Weights of a small transformer language model: attention and MLP in parallel, a variant of Muon for these matrices.
MLP neurons of a small language model. Each row is named by its layer, matrix (up: input weights; down: output weights) and neuron, and shows model dimensions 0-191. Each number is 128 + 24 x the weight over its row's rms, rounded and kept within 0 to 255. Numbers have three digits each.
After each neuron's rows, "fires before" lists the tokens most often just after its 100 highest values on Wikipedia text that the model never trained on; "fires on" lists the tokens most often at its 100 highest values on Wikipedia text that the model never trained on. A number after a token or word is its count.

L3.up84:119158145093136155116143066106127092117128144086148145155094116111136129116128100099139128137140188153135092137133159092079116069135114096136114138130141087145119137158135157134130144151112180108095128147128096142112127128149142106109111129149164179100112128131130094121115088082103094142122166121123155122090127095145116116116183128160133100149128117132149129093157154179127155134139156117178148126137158110119099148102119109142142100150112127140156104126162146132151122130102126125087164139078144109153150117115132105110139115107096184126123119129138154115173148175082122135
L3.down84:115156126124163136132087138137126153130114143118116129182146124120082098131165107109098140168079105149105130127145132116088141152142141140141149151100106161113126127156125094150130116117072123155133113114126095098073153105125116176142131172152109079088134098128136119113146161129121111157148122140149135125134121091149189133160152130149106136090119160126079134150111096103131116139116113174146174148129166076154130102123140137122081118165091157115091130138124204157151127129121141122121124144123125108113122132106103150125157123100167123103144150132102114113100141116170129081
fires before: "d" 20, "v" 12, "ou" 10, " the" 9, "m" 5, "ut" 4
fires on: "d" 35, "b" 21, "ter" 18, "ing" 11, "ol" 11

L3.up633:152149152136117108129162146164114120109120120118106149144176111099091136116119124140124100079131071116115128110132163148128114106145121148138127135141099113186173079148102119105143124155143154096151159154146173096147129172081118138138125083154161165121129100094120166145147120160100140141101124079096146122133124126158070126121144115179073114120119136106136119110122153108153080133147114112150187127160159147113089159134120132135150108114115108130101135130114131089099171131127106116172136178176128109098121130125137116129115111152113162116145106115141118096136127118121157100
L3.down633:128110188134130072129158112132112112124141124063080111101135117121153137134120085150122126158131122146106093131145107140128120103109121138099112112171146135116128115091140064188131104095117119120139121104161128153185133091139111127140112161112146179144084156143132178130130098121155155127094167138124111153133136092133122127132128089150092167093134121174104149131128130092161131176141119124130129161132124156163138156145131152156104110173126133137137110122126136131148110145108154139113101151109118128125135109089134120120115131128159061136097090148133072141162143149139094151
fires before: "ed" 31, "\n" 13, "ment" 9, "e" 7, "es" 5, "ing" 5
fires on: "v" 25, ")" 16, "n" 14, "iv" 12, "all" 10, "ate" 7

L3.up351:123140120078086135138144127135151135191160095133113157122101116150128103149150128145104160182112134115146113149087153105097133184104126143165112107161157144102126148117148105127125142118121115102112121140114147098113151114066131097106120131107118138089106090116125125125122161164137079118149136107101134157174138137126141144097148137138073135109161118156141132112167102115117135092118121112144128154121079160132133093143116162176094098108125158106087146110130164114169144128136113115096106121144111117139164156137091124117176153139132150132122099192129139126097153113094138168
L3.down351:169123133126136138150107101163162171120128112078101129154116144165131077103103132108126117145116164140114151123134144114107106138166108167117128115141123132114171135143140086128098161134118154120096143137140098091116117056136108098131137174105109115140105066159151084080165144108185139150145110133132094131129112142123147148142091114123163145122140143150109158132145102104173098103159153145158139128130104140129155127163141131160095135157116087123122092117151106089124190135117168129136158163139103126141124153096159125145120136093134094144096104103125133121121105119091143114
fires before: "k" 43, "c" 5, "ter" 5, "e" 5, "ld" 4
fires on: "or" 28, "al" 23, "ic" 13, "uc" 11, "ir" 6, "er" 6

L3.up483:106141162124118156162120107171099133117127132191115079137155171104124090171114115133156106093110132124121131141092116128126145122108135119146137126116146147111147135078134123132112136122143118153124101127155109101104111121145136087113139141142100139150127110096149132074144098120148134122155123095129146123164124120168119125093140130084160149120151143164127107137156112118154162158140147131125086167119173161148146130122081129134109118151114074148115089115152073168161114131089115135082120111163145087128129117131150127156131140151188132087123075073156165137094155110146121136
L3.down483:146147153130101116154094072131160129118100114141137139098077156128136148117137111105143132079126037137115180148114170143100110141122095124136131112155151129123108149137171115135096089103178163127120138160130116145108156120109180165127151111153171136142167080108120136144121142114139139092158149080114147124101130072099120091108154111146163121109155119095105145141128142112118152152166162118095127144156183136110122126113134107145122155127094124159154140138127146144128095137143106123132124149155127109102156149143108115095143161147116097138095140104092108115110129118136100129
fires before: "o" 48, "y" 8, "a" 5, "e" 5, "el" 4
fires on: "w" 69, "k" 17, "s" 6

L3.up658:141096163115136095117156146125137111117131145106157145114165094155166181093104124118107117080122131127160109180112145134117125136181127136129167142190100081097124152124123131098126139129108140111097116129094165126080121152121085145102101140099100176132132131103121097124123118147100112139108162147145151140122136111094116115102141093123194153132133091127160112156134136109127108128119119151153136165101076148112111169118137143169153137105138131147117100134102111122156153120137141150111107140121157121141139085065136103135177130144107131151127126169145104146075113163128099130
L3.down658:154139138140106151094116140139091116165130123131112079124106129107114142130119139132129158121147123152156140163083176121166132094146111141107162148144118112110104104140109127120124123137095125103105154095077101174133162138146132108138158115172137130155177102095116160102134185149154112108142097170136103133106134088095108138136125128129120130120136136145121161112123137092137149121094097128120140142063114090088131132165109155111175107125135151146108094133129128121110147106114106160099141176144164126121123092165112136128155176160067114115124173115129178164124109122110135087
fires before: "\n" 34, " H" 16, " A" 7, " The" 6, " O" 5, " T" 4
fires on: "." 84, "===" 5

L3.up617:132148115125132170121129072133162161137160149113145108076100174094089150162116123114122115136105140150137121172124127157121112134096097120117149108150129110122106128152148074110156075116129150129092097089112108164117163117125142132110164157117154126124090155140139062102147114129114158134155116143152117119096127113160176142160124110179136117061130154132102115161195112096149158113110132128116110145118136132138143107135101152120166163099121137081115144121104117122171125137142085107127126133120117122157150135151121115151154111154097120089115153143126073146147120124129113150
L3.down617:107111147138106145112139148131149153127150144145157125097120082125115155125093155110113119104102134104141127127138122142158123146090120089120137118134126131127152145132160109103159147115125157143097136099142115076154126164103110100128158084144136095126151164137096131131129116139098099122157120133130115164148132133128170154149118136101111142092122166145166161167164127175101166124109121138139116157135120124114087107133185128127070103110113092087107158161139113162116114148164153140114121101147124129115156143140155145046145084085122187130116126102083087147101135127176103115
fires before: "v" 15, "c" 14, "m" 9, "ip" 7, "t" 7
fires on: "re" 57, "il" 22, "oun" 10, "al" 7

L3.up103:139114172123115116063129159129160110158151143136123153102136157124143084114164146114094085148117145120103122142098097117126151128173124089100125154127145145101128118139131139138114109113165092148127118147125141140103144176143110089127138129140134154161077136154053170119104091119111117079152165133122146138108143117161130097161180096126081166101161139109126101132117113174132111109146144094138127103124167115119107150141130089112124115116129128121094135141141123177159111138171126100136177136108118158074132139081150150139173124122118150137137112147086125132151128121132114112
L3.down103:143146101132106112116128114159169126127122180137111122166096113142087113130123128095104166165118135112101148101144150158108145154092121113107123175084184120135132129095143097125148146124135143113101152100127133166132085119147108159172116109115117122180158132141174119124154128099170181141144120092122119106160168107147152098154118115134112106111063133073160136147136128134095141130131137100095131118111099138175136142141106117136160137103147147115118085146115139131176107120110099121084144084129106156150134111118149147121105116123133085140116141125178114179107139108141101127
fires before: "ter" 11, "r" 10, "m" 9, "ry" 8, "re" 7, "c" 6
fires on: "er" 37, "nd" 19, "f" 11, "or" 10, "r" 5, "c" 5

L3.up749:106164124129125101166115119163073092130149130112130134127164107147152050120149138127160076149133137088157125138117143134150155104115140154124155072186082127145122159126166095149118117138165101156148116121132175151133113148083124144111157111131110118126125135168136154127105121117090107104163104113122161121129162135095129107117149107114112098115129126145095132073088098098129138157119106104161115125127117126122142148081142103132133094126105147138135153146126144142146139131101108145099153121148187158124164104122126123167098172125148170102161107133125123127099149106116087111
L3.down749:114159146144144147120126167098124086109133146140137144148139130147090139122116134132128158141129109079179124139105118140152124083117141150147134127116120166130123145111197150115102117145112106136148108096153095139169110157162110112143127110103142115116172142144161119138159082095117135133170139143144111092122177114115114181128112117118101182149120084145115119070140121131116145141125099113147094087101172105044123100091159142156158127146130173125148123126135115109150142157112095143088110138069108122147128152141108122098116106147125104146113108164152108153131137112108130126
fires before: "w" 17, "er" 9, "ity" 9, "or" 7, "g" 6, "ect" 4
fires on: "et" 40, "s" 10, "nd" 9, "av" 8, "ud" 8, "im" 6

L3.up536:117118130094135135083142127093132078136095131136129128131118080157117131135118137075127130123088109127134165103134175158132119164171140112154153126177119125159136125136111161112183080190144108124132142139071153148118122121101127105100107159157109102089136112162139158133084109142134138148128129146107140119153144147136149140160124126098160149067169114132119173143115147118144120112132138124119138156104107133138106111117143151168156123132141146144128061139086093134169173087140111149097132133097107110114115084133142095172168110138139116130147136141115110122096102143136109110
L3.down536:154139096137094157109108123070161095137138138127151163091151122118133132099118135176125136161149113085128129144085147141132071103157120138190155131125102107150076120120104114097109131111141134166120095083133156125118115128127153139145107090112165132131118141115147150133090160123152125169086145142157146144159110129167170085160097142111112126159140083138143111092134118125124131168131144154147144135097097120117157157128121083102126126117125131103109145115134140116101105097116143162113126132177128106135128127143099129112147080130109129085108122157181182141094145168138149126
fires before: "\n" 21, " H" 12, " The" 7, " A" 6, " O" 4, " In" 4
fires on: "." 68, "," 8, "n" 7, "\"" 6, "s" 4, "z" 4

L3.up756:124114122132130147130133108107107143125107132108159123118134134116120117156151050106114090163067103105104130121117144133136141162162101123091127131102121146157142116154126101136168136105147146093085194132137128169160135141145143187171119134147156107103116134111125096109122110108102144111118118169115169126131164112130117140169126141148124091139171122108153080121166140151108099143145093127178122112100102152170112100122156142101132119123122154119072149102110125108186125131165120155138141096124122143091120133151127137166120163092172123132102156103103127135144113108093155129
L3.down756:130170097146131162099179140102127138104106115130117097103157124170144128142102135155129123113180136131122101135126126132164104116123153125130142088144143095149111107138130150141127110137112123116182106154158168137133140109074111110113145103114125124154153115144107180133144110137118096124115144093111131152135126089108138134120147124120113166119171125115075185193091115158099134144131123120152093100140109130104138114131150110141074105123118122166150155113126127177120169114140134135126149158051102113112105094081110110134125133159152118169119156173154091114119147155096112111
fires before: "ed" 26, "n" 10, "s" 8, "i" 7, "t" 7, "ing" 6
fires on: "in" 33, "ort" 14, "h" 13, "l" 9, "y" 9, "ot" 7

L3.up703:130123144135102140138162141119113132146130141160110130096140142124097124112112123123138089115162131155104121142102107168180122140088089135172172106116111138129082097114088159096134134132113130125121142154106155110145095174136174172170132146133149126092083096125137114135164138118088142097133155143106155116117145103103127134132149160127125100089136148114080143158140116125094124131141151133137109110121190091081118116102062125121119117119147163122177160111122199125168159105113100130107147145099126151136141144120130096135151139131120084157159147130131130105136073118114145145
L3.down703:137114149120105144090129112100134122174078115136144162120124157143130152099107078145123100147159123108130110129111144142106118124143085123107132137185098118138169106161144123171151122131195092117171109164143146093113113127077153136144149142140153108115107138166185157181120135132162139147119135100128102096163083078129088143110116177110131098113132109146166137133136138138111140159136134102136139121069102151090138111134116106116132154110128114132099152171125097131130121147099166127135097135099158103150113119103124125145096148153102107176137113126111121109119154102112160129
fires before: " a" 20, "es" 9, "=" 8, " an" 7, "S" 6, " of" 4
fires on: " is" 23, "\n" 23, " was" 15, "ot" 11, "p" 10, "ist" 7

L3.up198:136128108121164131130103081090118163110119109155153117153137098162114113091170129122132129105073120060069129137121145119131111145141099117128107178134106122161169100121106098139153161117105145158131114123154146128100107154117174142155123145130151155087152137142158107088128139104142130112119141108130165135138143106122087146132159110093161140085105149142094113135167121100109166173126098075160128156118136143115128126156130105137111137083127103094127107165096122092157145141124126137174150110133116142121082141095108165152147129153128173126150163128103096115120146123164132147
L3.down198:134122097124103119137137102122123102100076110131132115121102117103155094144116142111148106152146131064129121090139142098145160145098139152134117150160137195135124144103087139139121134145129114127100114113117131141109150110057094132128178130116135157198146107093136121098128132126166137111135173107163110158137130106152107108135126111080146120132141157100165114075118142144159129107135128119057174141106134156166119118134118150121118128122138139196125157097155141168138133139120089119184130128148152115100099089120149153133112139109129131163150091146129116155157127129113124137
fires before: "ag" 17, "g" 11, "t" 11, "on" 8, "b" 7
fires on: "e" 37, "am" 17, "is" 12, "ul" 12, "el" 5

L3.up288:114120148138087100147086122147131111143147142140135133136125150124126196135134112153121111114150162200130164131110141140087104143104146180123150115125146138129136129125166109133123097144184084129138142089080147126141051153116108092115140130136155103102143119111128147144128149131124114114131121149095131107132149140189119163121124091164116146099133105103127126144168095166113140149128132120150073093110138140141109149118103120120104140094149085149145125143121131110099119142154102094137166133153112087146127147145062162146119130091114114106124143130136095117130090175129167103
L3.down288:096148123151117157146129173150124169138140124114117173146132174162139195154095109109157130099131146147137128115160102110131159173084130112162122091158129106128144137110136132146132219131138124131097111157120127131090098112139158104115129124125148164120109165136107091077103123132115129113166115121116137131160114110124133130108128109164102086131099157111105113167112125163160109155165110103083159133111146089096157135117086090129117147130128126102100131138154128111126138106125083140119127158115171125107134125173131140134120067099118151123110124139138119162101089133131124092
fires before: "e" 15, "t" 11, "n" 8, " of" 6, "en" 5, " as" 5
fires on: "re" 19, "av" 14, "ter" 8, "e" 8, "ies" 7, "ad" 7

L3.up204:074105099119119084168166159139107094132095131145138168129094103107123095119105115121130123117109102111103110120151095134133057090113130162164144107125127122098136103173132119097191134137162121116101137123115124133146098133112112084096145156132125126142152155113109135129122093132114161137174140093108098130134155104140150138113126110141145136141125148111148110203114162147091126164133142114102133145151135090147155146143157129131103179150099099108115102150125134157135168140126109106160178102125134155120134129148117174129102134101173139099142158135120141114138177079124153135
L3.down204:144137098108137125096112119147099160114156134116131139130117115092134136170126144153133158142129158082119158138110107118108116127152124131127124109140101143107125171115181152176134177127129139115124108113126116160132140120152167126137134150131135140142067147120112131134114157114152117138074130137116119163127100115162170153124102148113111117099124096120081100140134172155133139126140153134159125152145135120111128140139162145091186143104112162134105094154126111117105077068128131012089129145142119115110065159096138121133104164150130108129125150105124140111150125128108159115
fires before: "\n" 47, "|" 13, "^" 5, "-" 4, " of" 4
fires on: "===" 41, "\n" 16, "m" 14, "th" 11, "is" 6, "==" 5

L3.up549:143143130089118134115091153111110140134126169093102154129105182097068172127111106115156090153118148159117136067151140142127132128123141131137129125119123098135080126140154131148162153116156130112123113125140111120124082159147170101106137152114102129103108119104075115158166126130132137093156143133154143163116127074081108121108096121117130143120139152099071119119131132168069133144128131139135117129137165134083147151173146089164119099072124128144154128137110122117124107111167191156145126143122154126142121150098115153151143132134106161160148136120130138131146159127071149130
L3.down549:130124116138152158132116128109112115190113114138164134148139142155172092143111103124126132119078129142117107117132124133164128181148123133102143139170087092128151125152092137125110117100142138094138168095131152112134110163124138147145164175108165112101109138134151145121112127171122105132107150110174135161129113151127107146135139202107143120155090122135136146124132107095173083112118115145175135098173114160139104088131115138145088138120136082116128155112100120143122153138106135147157111069158094095106120113136135108111108157123128147151122097101133104122054090131114147095
fires before: "=" 29, "S" 10, "===" 6, "L" 6
fires on: "\n" 77, "===" 15, "==" 5

L3.up159:127124156073123132126099138117102143105147121144137113152149127134181133107130155144119099099077115121092127155136165094131123125104167098111109147119097118113130095123124125060100161103114148120109140155090160122138110134126135127142116086131166147111131128130188102102149105101134107121100149132133198133121110151129104089109121153117169154150152144138116110107181153153113088168096138184160142089172136135139147144132150134149137122119171103129164105101116136098140121090145122155117128126074117103126126132147147140154133155098148153100115136136099113117147100149088173158
L3.down159:132150110145122140117142120170116131129125153121147149100129136078104110127101152118122115141144132152143144059128115181105110126073143134141132135137203107098090154114113147099089149131158127129124140131127114128122166170057147093124124168122133124115128102094077142113148132160096104098168112127125130122124105157116130153157149127125093159118157132125134111119105143134124162118140166123130078153080163158139098086145144169085129085088112137153117135079107132139128140162161136133130128114115171160140167086138132120115104122132127093137141164109136140156098158142137119107
fires before: " the" 25, " his" 10, "m" 9, " on" 4, " l" 4
fires on: "ing" 37, "or" 16, "ed" 15, "ce" 8, "ter" 6, "id" 6

L3.up60:162154131124123161151106152146129109112154187083119131151116109092162161113139142118106112124128136143125083179118106135114089121124158101132147143114160123104126146149117165138186125159105163109125119134104156135120201127093105131106136099139101154128119134128121129130140116127119099115134132162120140099087081120117105092147133134157147117131101158109142106082167105137140113126111108139144135142130156112151122114099125134125154122141150176117105102122123165115155100097105135168121132139092115135108110114127086082158169134164045134092154160124142167097127169113131161099
L3.down60:089175100126202150125136134148087119084165163134110157130115117094109183125117170096099137140092139155106133115151146126127080098136121121121148145094139138111112138118142180124121104152118155152149108109100149133090142128156065113104128115152139157159100108134134143126119104129133128142124117131132158107141109088114140147117147147137155114072077161096099108135137148164150124101083122139151142108111119091179112144118139136119090126150179145142146129157132152158163121135114136139119116109093121140100136115122140111130156132127113120089137182158174159133113111088095099122
fires before: " the" 23, "e" 14, " a" 6, " his" 5, " 200" 4, " it" 4
fires on: "ter" 22, "ow" 14, "ing" 13, "ce" 8, "n" 7

L3.up78:175154139100098110104121122098119094142083153120116144144153158121136098165144128141107133154079156147135149149192140146188156111160090144145082160116163121154101111121134139138112161102119077124118120139150163103119108127128164084076153119128132153117132137108129126100097164126110106126095119125113094082101104135136096110109161154135128167150111167096099149110144142122122147149149164101129123174146131136151120118088149155155104142104079113145132128150132121149128094084126142100128092115131119151135097089134104144151142103133157126098128136092146166124100129152140147091
L3.down78:134134132107160075122116132107157137132092169172126143186123130135127126122122119065138126086129156113127152137105134141075093127154119139100144120125098169108145106136120126139155154143143110118128162170136111106183137095104136162148182146096136114134136121116130102120129132116072131127155160112135133122144151112097117163128113148117087134115169105138133131127144155085137135124112108110137127146154193144117159134155118122103131149161092083101099131150160132136118127137154091108103088134121179129143166117121103106109141082133042121130126144113132164109165119133122132087
fires before: "o" 62, "em" 8, "e" 4
fires on: "s" 59, "ad" 11, "ut" 11, "st" 7, "est" 4

L3.up478:086154137158154156158172136114109143104132125133147107141110130118136087126107152098120127126089142140144119142117128075095110093139145181133150129152138158155133106112134100137119119142120166182102150135171142153170110125109078133112150106097128123136145128119120170121147161109122136096123105084158138145139176147108119079119117115114111111122108127106154148129125114148058100110098075150127136153152142129127135187169124105149113122103142125179143103111095119077125153111160106112150152148121115117100137121176150112113097181138112160101132139142151122142107070126122132109
L3.down478:138153091119127118121163147172133104115154118124101116103132097150122148136143096119126132093122112136138084076116126124130108141141090149134147074121133110172112150127119177107139130115064122102116073102118114155129132107121116144087172133103154136113135117132156092091139102178144135141131111105074115146147143117108135131175107126157093138145137132158088133134173125130095107159150161133158154130138153072127118112120129150140152166154127121132150161150141116179132165132153125130111113113090119164169093144147122132111102157188147121139158123114108111159136068123138133097
fires before: "ing" 17, "id" 16, "w" 9, "is" 8, "or" 6, "th" 6
fires on: "iv" 19, "ra" 16, "av" 16, "ur" 16, "g" 8, "ar" 7

L3.up360:146165149123123140142161085067091170157142116134102140136154143093118147129121136131129163160115103106138123153149149134161111127141099123075153168106130133119102102153074126134145157093097125112094164114113159124102122140114147098176125097103117131085135168118086141109125131103140115100117124127157144104132097134120102144124115140149127121093120113109146153168169133142149091173148099133167130143130115166115162119116119105136107135105094094168111144092158155097110152156139078178111121157138162094172109161114142099093116134139109114140149119140156131160110164142117097127
L3.down360:103139121099147092122149134177128160097124124080147150085106100121120126136150098170146140115156161176088148125108075092132112149124134164133134135135159144127156115098088111110116116086127089145165127138100166110123144141169131146116096122134111113125131109146122109143155097126132156096160137064132094120115117171123087167138124133113100094127128079104151103133127132139140151135121122100104158100149110123152128163140149131129085134114117159090112141152156114115154113148161148127138080129159112153109118166136102141134117156137124097187135130136107150171113151121135203113
fires before: "ed" 33, "s" 10, "ing" 7
fires on: "it" 31, "all" 13, "iv" 12, "ed" 9, "t" 8, "ist" 7

L3.up356:131120098114172135112117143126115122158100147113152084090121113143104082175091100140139130140117135150094108162096103165157097145114124138135117124165132110093126155090134117108195131152156167074110116095081154140165100124099151127099141148140134110154177116118193104107125122104127117131095129116178121143126122117142128131199128127161151111100131137160150127168120110117132112146128136142147117127117118134132129150124121162142189146125154085079107140100127154136135121169136123156125120178117117132114090069123140136102105131114101150139128111128142131105112151119139140078
L3.down356:155104158102114141109097121159122136159123120152133121116128087114141137141104123172136117130143107104146135140117110143185137131129144133175159085161144107144117167115143096142089095113103176150116093126108133118158122138142114098138144156134165113149146079092114126126134154140175113167095147152142110146117131113191127150105086107151109122090100148127121134102174150129087108134131120136132108126094123090109122124134174148118160113114147114140178168108125089133066128147098141139107122146162121146105085147072122134102150147122107171092097143150106133166139110132138130083
fires before: "\n" 31, " The" 17, " A" 8, " H" 7, " W" 5, " S" 5
fires on: "." 98

L3.up553:143117107106163121095091160137126118144142171145150113151132110114143132087096111117075136100108135135139131139116155136139118121103117088147137127133148104119085173074114125177163111145098141135140123118127133170111120141175132148100127054115105127171079158146136134110127122109093079122174120159099121121147160130112123128131127131138162140142154133108096143141129146126099118101172149139194158124114135144108132124176104115164109068129144109154138139112142118145151109104162145152108100188104091088143149128103123139151133110095134145122137158124144168124121120088104153121
L3.down553:129141110141116126144137121168131096106102163112114087143088111078144134118141151141108154165128138105129149147128145141110107138121110156153108145096138141066151176134119135135097129141132103153132070095096139138115154111112065127126135106139109162158117138149155168111129097163135144123150165143133147123107165098139112110138139092149127141104088155115153115137090131170175150150077117121096105143123092118145143127121102115095120112127153215133138106153150136135145123100144053153170113125109110119086144118167110135138153146112123126117079148121108104153138138139133130151
fires before: "ter" 17, " the" 12, " a" 7, " 19" 7, "c" 5, " 200" 5
fires on: " In" 37, "f" 17, "n" 10, "s" 9, "ing" 7, "gh" 6

L3.up409:175121129098090153129070074101150139133192125146089183099127115128121113143168143152132119090117138137134158132110092132125120096142086121152158113127160159119121134150119132142087157110162112135141118113115136108104113124109120155162140104149153144137115168108096136142120118118084146109108116090121127158145136163114148112079076113147099115087127146146130100135143137128096111070128124166129088132112136134133129123121186138152145110142106104151126119095163123140132166129113110148084109122112133131143180167120114167157143186133147144131122123133075121162147147158105111131
L3.down409:153116122129150129136103143141153105107129095096136147100129120103094130092117138152143128113141126122103129152132131152152115120126151143113126146118156129151148132126101101087102100159152121109162077132157108127079157105150132171118123130114107079092181137119151109102140119202103183132129074110145124142145101182118076136118168103169139113134145150103116164133136095150129112171133144083112164070129134135114111135154138123157106115155106129129107142128153159110125095142092116124160120137118109172105126170124138105156158148109149117166100098133133089161156107108153124090
fires before: "e" 21, "k" 14, "ic" 11, "m" 6, "ld" 6
fires on: "or" 23, "as" 22, "ar" 13, "us" 11, "iv" 8

L3.up65:131122126180111131144098154123162141165135157135119146132131129142132131140085114158109115095143119126077105132120136132125127146143127129127199169122135119124131102177133146097124126114131114135120115136203162115141120133118104126111103150142144139090119106114143146097151133132121145141094141115146116113170125065124166128089165150151159099144087156109106101079120110130133142154076103126112116168155118125149095123133164164132160121125117161106125125097128119110161129160151134118115161135122162109164140091110126134132090140175128121081105107100140107076084166073085120139
L3.down65:142135109098128140173067090140179138123137111116127131111134145126125173098127099098105148095090132091171163112136141118099117120094134122113122134090128139119137181130144134137139140112134085144140122183120127149169133126156171117122118082160111146107108121145160122169159141110104134099131135070135143103144135156107128108128117103124073121105106121122115164155129115169135140132134144082108078125135158147069103128153102098141134139128114179150122169132143121140151102122129114139157153090127106091152116134173151185152105107107111114129116144121174148142128097153108153138
fires before: "ber" 15, "id" 10, "he" 10, "ct" 9, "er" 7, "\n" 6
fires on: "um" 24, "and" 14, "if" 11, "ep" 11, "le" 11, "=" 7

L3.up312:155098115125133097100133095134126114070131190165115132117137142109083144152118079105181114163106128197122088160138114162117135140152080112132122160100144131122111144124124083149121112119130143110084140099117135137155140126121157096164107137137112132103099066133145089127125134146143112096179145109122191124129103127131107112108105160136148082103120134167110147133133111148139114188177148123104121118157100113131164091120156102157112135117127111089111098140107169170107146122124119111132155149109160140133094121144118135122131144142146120139157130149154142140116119158120159121
L3.down312:158127202090125142124121158128145125127150105167111151098121119138184122146136119125102132117088144132122161133132108105130163155137157127123149177183147102115111126110158124139126134105122055146133164110147163115089127132098081154153127096165095058141113127084147188134143116153096138138105141124166069133128134128133149142149112109117135107124098132126171135105135159096121096099093116120159126150165152101143134101136157139099122125149099122133108125127120110098139134123149119086153112127116079119080161110149153143117117149128147170117096122100128156121115116137108133142
fires before: "v" 21, "ct" 20, "le" 7, "as" 5
fires on: "le" 47, "p" 18, "u" 13, "l" 7, "ag" 5

L3.up133:096111152101151170090094110085117116153089133113090117157087109088101142163126136140115116144119128114111124143139147132150110139152131145172117142135103137143154093099119126093096149112129167114122137127126116132108105133162120107167087115135119124129085181154150109083145109153082148119112160110097149111106139153126120143101140120151094133124151103146138171089138104133137111106099148160140081143117131125182137083124153148134184140121135182075117136140139088121134141137140102126168134125132120147140102157164159128133135140192118142126085112122168150118150133142121154182
L3.down133:155142140093147129107133145149089094160153123134136095160103110168144144116149141108074139127127093169132139136141125168148110116097120145126137136168098097155137107116127090140124142130108124097125128158136167139154105104127150117153123160101078142100096144107141096090113090112131120140131129112139075104155091136175116141143109148155130106128157176108117089158115114141144071155138096173087111144153105116127176129083157125116149087116133125163134154172129132156130128134121162098137125143156117086189123154109117088111113129151126095148134101148091122163127135151141145093
fires before: "l" 19, "it" 11, "r" 9, "ant" 7, "p" 6
fires on: "st" 29, "ub" 17, "ur" 15, "al" 11, "ort" 7, "end" 7

L3.up705:137119111074137105165098142171088140107142138151136086127148144139137102123134122134123152103121144148162154129086116123131148111110055145151127115147101119146106129155100106119149111111124125131078136152123118142114131121107180123126169089133125120088144164137142125084104151124133146126141115171110120115156178087116105134143156129148158146089180119126131135146139118108162068114156130104160131208137091141152108106132149144113071117101148088082096100102130164134147135166139079150115132130141168156128143141133104116135141170133127121131120132124119127162142115139100097120
L3.down705:142180137144127097141092149098127150116124099138126111099126141124157142114126130109120182154157145117162151161126120151131157165110103122106102128136112095104155152146159115188160144121161188123102135139083125142098110089124125102109098123140101142142047140087159151120106163126097127148127110109090117120095154151115106125135142142142160156114121078132129119135142104097136113115155129154135164124134138119122134109164109107159067130107124172112140131104153117126112137139146107116185166116095068103129111117154141140154121107087138118152103116134172100134148127101119147159
fires before: "d" 32, "t" 9, "it" 8, "l" 6, "es" 4, "n" 4
fires on: "il" 62, "al" 13, "ol" 10, "el" 8, "y" 4

L3.up750:126077120082121118071099144179106083135153165146117084079105123146105105131094084116149104153144153138146149128137094145151133142122099148141116117121145138113089138109151120153138160096117122099144153162127123084101068174127136113112120111131147095132133116117132151138149110149124154181130141126124145158132133124155115167102178096120158140134150140127105130107160188109143127146092127163077118123165113130102094130148137147127083153104146100159149100114125135157136129175137161144124147094142133126074133133128134118146062133113126136130092133145113155139117151117114143105
L3.down750:105125146111105189138092148109085174098102123117118138108146108130149110125136119156122102128097129130090097083126137164189101123144137127121191081139101171090135110082120123133088123132156173130113106097129124115146127084124162157118134182103161117125119132160150102174087180157132111136143147102156172158149164142131155106133127140126136111091096122145120134140087141105105111144150077138143124134128093104135106148134093131132132139141148146122150141070135184146091125148105116095119130126096133130130124128157114139128126123123135137135149151103142108137125088122162149160
fires before: "-" 32, "=" 17, "^" 5, "L" 5, "S" 5, "\n" 5
fires on: "\n" 76, "m" 5, "5" 4

L3.up573:123158149143170138105124140141150135101147136146118139140097134129093175118121142130168144138127159127175099133127166130141108088131096076136098125099166123139046137117138138132175132137108139135115126114131138104111113110162069115132102126170117133158132131116132132107127097126142128133149175135126163129143133150065093140107151147126117187102125163114142151147100102115134165130125122156097139113098133151088107118148053074118103143120148121163092125159108148157117125164142160094120169119128099137118148157149123129138128136164109109128171106091105146143104124102105114105
L3.down573:152126106095145099123114077124145116133116124104139150115168131101129138147139172111101143122141097124103131129121122170061120110111127143133137135057081129121083119057142112168124131157106157135106126132130160147122146128121147121139124126151141131120134147137104099105148131135145146115144069133095102126130129168115162097164111175091109098130113165134165133092124136160125152164160163141140129124137119092158123099141115104142116130141118209138123106120163119131135111109153099164126124149119103160145157126140153132122134126137125138040147170139116144117149145091155119097
fires before: "c" 19, "e" 19, "ter" 14, "er" 4, "ing" 4
fires on: "c" 31, "ow" 20, "f" 17, "h" 12, "ap" 8, "n" 4